config.toml
num_hidden_layers = 12
hidden_size = 384
num_attention_heads = 6
num_key_value_heads = 6
head_dim = 64
intermediate_size = 1920
vocab_size = 2306
hidden_act = "relu"
norm = "layernorm"
norm_place = "pre"
norm_eps = 1e-06
positions = "learned"
qk_norm = false
attn_scale = 0.125
bias = "all"
tie_word_embeddings = true
parallel_block = false
extras = ["capped logits"]
init = "normal"
init_std_qkv = 0.0275
init_std_o = 0.00561
init_std_up = 0.0275
init_std_down = 0.00561
init_mimetic = 0.5
optimizer = "muon_variant"
learning_rate = 0.00977
lr_mult_down = 0.7
beta1 = 0.93
lr_head = 0.00722
max_grad_norm = 2.0
warmup_steps = 200
schedule = "wsd"
decay_fraction = 0.698
decay_shape = "linear"
final_lr_fraction = 0.0
batch_tokens = 65536
max_seq_len = 512
doc_mask = true
train_tokens = 470300000
max_steps = 7177
dataset = "wikipedia_en"
MLP neurons of a small language model. Each row is named by its layer, matrix (up: input weights; down: output weights) and neuron, and shows model dimensions 128-255. Each number is 500 + 25 x the weight over its row's rms, rounded and kept within 0 to 999. Numbers have three digits each.
A block is one neuron, or neurons of one layer that tend to fire together. After each block is what it responds to, as a language model described it from the Wikipedia text at the highest values.

L9.up1361:497550500535491488501526508511489521524510533459441522492517516488513494485498440538475528464516494496539451536460485464538493476501500482487484492530465490546485535536510512477554534527474467522476524456528505489429477479480534513509509506499496470495521489540496468466529498463525496511502542521525502493486475529497520473493514510543478488502479498524498460547496496528512545461475
L9.down1361:521506510446495500497527539485522538505545454441479514498509495511469525535503518517504529473535443535481500506511474525497502515519486479463513507474518491476512497482494513547472506482460451512499544458517470521496545456466475498535456525498514482494493468504493499508531473534526479566501527488507513526551493581492481483503542521479463456539489509495512551529483501532528507510525
Responds to: Final word-piece tokens that finish a split word, especially names and places, such as Argent-ina, Cather-ine, dec-ade, dise-ase.

L2.up159:511508504450541533501538479544489504505498481530499486472492505537508519499503484547459499469489523522501490506475517481489525448497526557536496534542503517500531518534497512502493494461518504474504464477503507484487451512473478507534461479520490500483505565480517494520507480529518481467499486483481508504490462489479521493485523536517535476477488490491513507529554496527482497507523
L2.down159:509480532506492478553484509482448466485470491493529493495519453445485456499528538509506478515529523528498532492507474496502533545508468502513541490484493491524476541491492469485516497466460520529554490529522529453530520490537478508483554527481471500513479499540491481464519481487463478530466494510528495566510503488493520482494474461537511487474481487523517505518519504524485486467493
L2.up282:534505470497482493548496523498506502479478530536475495493461524546513516472526446510524481500500519480492481471491467518485497499504492500503498501523527514500527509528512546494474539505511510478519507523528492472506551509455478550489506478497470451498474456479471471500545467477488457449460498477540437532498492477480524518510485540503489532473498495514557549529451493503494514494541
L2.down282:501466519514498476510516485448484496480505505495483499503501424530567498490528502489515466501493520540474516515502525448534501537543517479495515492499455482498477481518521548530508501500446503531508482504499485482531503494471482486507520449521504468494501469500509514500518510511527474551537493488574502497500527522494494471456523539536500544486471500487480472486497487527524482522513
L2.up359:488479508501496505517504461494501480479519509514507533504514470574485501472524540479560552446479507499499518486485484461522511528437455498505473475502509499486485468522510482521478497481452536504494466513509461444514489509479529516536538471518476478538513515504510495471493509559452472521521516504492551502502557464533495430496493490522474490454504454519522477474552540497453501484517
L2.down359:492506474476508533514533541476477458491492552507471499450559481499528511495482532517480488493499455517502523502467543484466516500528457503504542506471459527512481493525483500509519509494471505525503523505529505486520489499493484508517534448515498542503489549508503511511506515462500481454515483515503499478481506475465482475468480471541501461524500520534524468517465472476518552497487
L2.up885:521475488513500503532486504527473523523539496485498474481530494483464515469518491485498508508521493510530484505519473490523482511504519525519495498500494472536472502489502465535506491548501515495526493476473508419508487492469450582506495495507479494477509499499508485512482542480501507468522530470518524511510522500550523492497528491541548540537573543507532515480532550527500465498527
L2.down885:472500516542509494513524516487499506519520472495467529453472481484561531526486503499489527482504499486497505475559485485493525500527506505514505465448523550518488471470508457494486475540522438492517510512498449518536491472538488471513519484495535507483521533476491471460566511457520484488450521490528476476492500510512514516489501521526490491474497459504535484519492473515517538442510
Responds to: Four-digit years, mostly 2000s, in dates, seasons, terms and table cells, e.g. since 2008, the 2020 season, CHN 2008; occasionally year digits or stray word pieces.

L9.up588:507437517495532496451481482516487495481493489437454443491534500478509485473510550504487482479537513508479511534546497509507493524428525486479553448522525535500505505490530484491465459520517492486441502525469530498501497527499474498513556513470513483486489475479439508523467514491541497513533479470484490474531480514521556493505533518516496499508464550491455480482466498517505455482445
L9.down588:478483501461477499496495481521468508497502554492505522485548482456509529503478514520481483478476522471508526520536502533480498516538496469495516503512532489518519483513489513491499444490501506519517490523501471462501500487512483492489476514510540500484533509479497461556501489545488482477508505508479497503470470544536501529531519498493547497522546485514523519545449452522507510501494
Responds to: Line breaks right after a table row's closing pipe, mostly header or separator rows in election, chart and airline tables; also inner pieces of place names (B-ig Bend, T-ur-kmenistan).

L6.up34:465520545543536454504515520484500501540476488517514513462500511528502498506483480502501553524465513504475526527502540503518501504500491500539446479514523492509477545490478520487505533488485502478509515555516475476510469499515495472486540471496518508489523492508486491511464527503524492513516513530503540473457546512489499477534535555499509498490503492472527486485468510479521495493504
L6.down34:452495542510498450484504546481547537514475491488516463458503531508534530479507489530547514521484485535501515502496543492460520499495496535506484490502514486524480479524458515532521503538479504506527503510463482497508485511504489481535526519476518506523466504500515499464535503489536490516501484503512536514526556493509492514498517528490465491494507455485530492491502516476501508558505
L6.up923:496521491494516500499507550466484476490456525521464536502519500508494479456499439509497454522505549490469496488488491527510464502563514522556498499456482500523462470509506487490468522508483517469498488537497472466532480510457493525499468479468473517503517510538499493490491482488502482505501506555487472528484532483534502477489518505518555527484508557516516475448479565508483463501482
L6.down923:473474477549457475522461526527471501482489466528458523494520462530497475509539532492491496479496508494531525535527511516481505478500497493468507485488533482543466498511530508492487510544475492507510506523477480487478492504506484479536513460460476512487504506544487477497511506467511545502487516495539503524496554467497494491476484507502511445475452480484498493512484501519512475500510
L6.up1641:499510494483510512515543467502496456513511510523492486516484489508464500480503521527512457483524516501514475492524564483529483487511507481576535486466471450483533490469474481500534479525485477489486466502506531511452503463528513515471469473472421540502509463504496513492480474497458510511502524480472542537505505485522506453474486526534531519482546487512466514474513477491506492509488
L6.down1641:476519490530527494500457512492494500533507494514494474547465482453481463546488468497512518491496497508488484524522499537463508493491521482533527450509505514510587503571535536482465524550514480486547503469480512482490475503470546454511505509516443512540550499508530499486509488485499508509499500505496486470503499486503486456468494527475476475500501510539490508464493507503479479487457
L6.up1822:508467507489510473524471511483513471456502573583550539490474492488459512479494499502559501545508461529442516488487537484539461457489507508490493491523521468517495509498564534473500475524524488485490513506476503483496511487466549522502485516515476505480458505519537505497510529471498493497493517499525512537476489517461520503462484507544550503544475542522515466473500511496501443548487
L6.down1822:528484499493488498467499508485509505458510488514525494476432468434493485407515506539486581485495475488511476520510532483542550474509510464459518480494526545523442477504523483498483498501486524495442472494494517520518514487491471513493503512466462500514531537499497512462524474491515510493469493524528476490515485577513493514496532516480550467492495499487498473504476481542521487479513
Responds to: Word-initial capital T opening proper names, mostly in lists and tables (Toys, Tannen, Turin, Turgon), plus final digits of years (2010, 2004, 1960s).

L6.up516:521489504501557499493511539502489519460459496509491500494466510517502518493464465510504519470490477517549517516549489461490437509467469509502509472499546513487474520471462481499510432532457492550517491521503494503496469483511458524500525524454488491433482517543489512473502515507509505486489490489510530512492480482482441495490510510517455502524541505545539494527547470493463503489504
L6.down516:512474534526482509503504504498493497494519500466491483497465497507513473539487488532504483486507503480523491455523516518519514565531486513503508507538493498570532504498506529452527500515502509519445516516495525473496523472496503545484491562460508505503516524520523491488480483541473508507517504518491457552523509542548552465449493490482494518491493481477429526499474513510497494450482
L6.up560:528491468508525434523509513492487469469463505498494476497472516509540515497521484495502483458480518541484483503510503475463527510486532523524488479488472495500479528516453466526554492507496517488523468528471489527506474457474497488517480518460513527492506505504473502467481504526475455534478548536517472543521514485485491463465513504492460514505489507519487479514444480516510480486482
L6.down560:513495484506516512534550490497500487494502505473519499511469529522546490507472489502515520487478497497518495475535516533477462522533481491500508526509557472533494501497516520519507501510499541483452484509528498525510479531512509482514500517500477496525519531499509478501506472543505497433475473495479494536553504488475507470499481490488530470512491502463478460499493515498505559476490
L6.up1403:521479510466476476526495491502506452459479486480557473501478500495499508487501483471492509466495540489511516534519493516444512507498550489515523509514454486490515514466480496496511451436519517530496515523473542520455497455474493505515462497483483485460497523504500499497536508473479483511484562506505481505505472477499465480505524477536483523499531532503549533496443481516501499496517
L6.down1403:526512482497484513479548534487495480548502462507473549525468481532521491503505461528482497501472477463489507492548500506504509516522485475499560498491576490534465518533504479503529480497503503462509504524515544516496541524522486492476491508527493501524506492508488478511523472530529485435479491497510528504517521488480536521487508468515535518469444456468493483520507491511507545484468
L6.up1497:527454484490515520524525492527533480499460512469487502518497484527500498490542488487524488501493490482469523508483521508439490519511524456518483456487489473531496518496498489505551489487490504480493490487466530543496524449480510478484450493500462484514531489469499504457462474486513511534479522517538506498497484473473465503516462490499480475485513499525459500498503506541487492497496
L6.down1497:491517488469501580520517544508507494507487492470493512467494499480532473545441479466540512491499467460485494488483543464495479497534489507455527511496513506512472488497533527456506499535506510531493502551514498480490561539473501493497492468477495498495555469539489494508494486521536497480467474445467478463516463513507503492477499491490517502491505546498496489529535486541508485449487
Responds to: Line breaks right after the closing pipe of a markdown table row, especially header rows; also cell values after a pipe, like " 26", " 2".

L2.up358:495479519480494501529480538503507486470578531529505496502513538512493520474505509505471529479507511504486533463442492453481458492478487476529493483521471507507492516475531555494485456500507461567441478501462485508480497469482462478523482498530456489469437537476506508502517462506489490496558545499466524490510484485517486508485494501530470481503546440538500496466499520513504477507480
L2.down358:511520506484502497517480513500491506507475485506518512482503513495522487493539557525466510525509517503480477471531483504514535521447462493549549451506469536489464501482463513513479474476521525539519502528488448516450493501550473487520476460520478512510540520540485500493522484463511504459505517494482483501484454522491442506470546503489458532493515493496535518517474474554449512522523
L2.up550:503503472483421483534512482479504487468556507543510509496496482478520538449490500513463494510470503540556523475463520520516489470506467500505483520471478490475506480481514559478466511522480466515469470518496463524522464503458471501517496497476487490469449500486529486477444511500487476528507526478538500495499519497508500466517492483492480546492552463508518471484479466529508486523493
L2.down550:494507479495508488507521445531526472533463468504512503497432512513503513457496518501516500532487531468511485438464487485494553527485454517534458502557467521498484506474524485497493537502513554467496514494489503475441519495491528481534472545483499434513547508505465463473577493502462519516471550515510521502456480527540497514472498471432478492477464503526491482498524521543494509491529
L2.up1108:517457511508451509523478503480514490480499515514488511483514483500505558502474505488479551459503501478542546517502517518461488510479485506549496505467532511434489503523457540482471451493505484558482515525484477507486509468504488480498482509491507505503458529508467520493492472472518534525495490483502479495485505488448485484444515457518465550506557489499505486482464502498494509521534
L2.down1108:465526454489561527525487466489495511535488485501514495471490487486511487499493532515561488541500520507488481494476483481493521516494439505483481467552481479529484528500501521537495514483468498503512499521527493544443462496537499455486512443513474483492493509495503480460523506482467479492515513553513506481493502478528500517477530490500455541497499484482503498507482477523514487525444
L2.up1301:515444519529466494516494485496520482489494508539494457495493494495482525478467491471416508496490502500499480516515523507491499509467519492463528475501427423458502507513492519465495520485497441573528488504470496467514470504496505539501516480485492490509484496478517511457508540467500464524494478480531493465514498475541502480515526467525462551532535474560515506481502476547474487540484
L2.down1301:533516484488526488554480489496532478510425474503507523472474466510547500460491517523514501525506477472519497519497500494519514529513430516497522490524501506522467551471514529536493511477552473511501533529494538497495503469522503507519482528503503464471482486514495512491512473532513484512493525495465511484486521501519469484459517488501480553522498495545505530479523493475488495488500
Responds to: Newline tokens that end a table row, list item or infobox field, mostly right after a closing pipe, as in wiki tables and bulleted entries.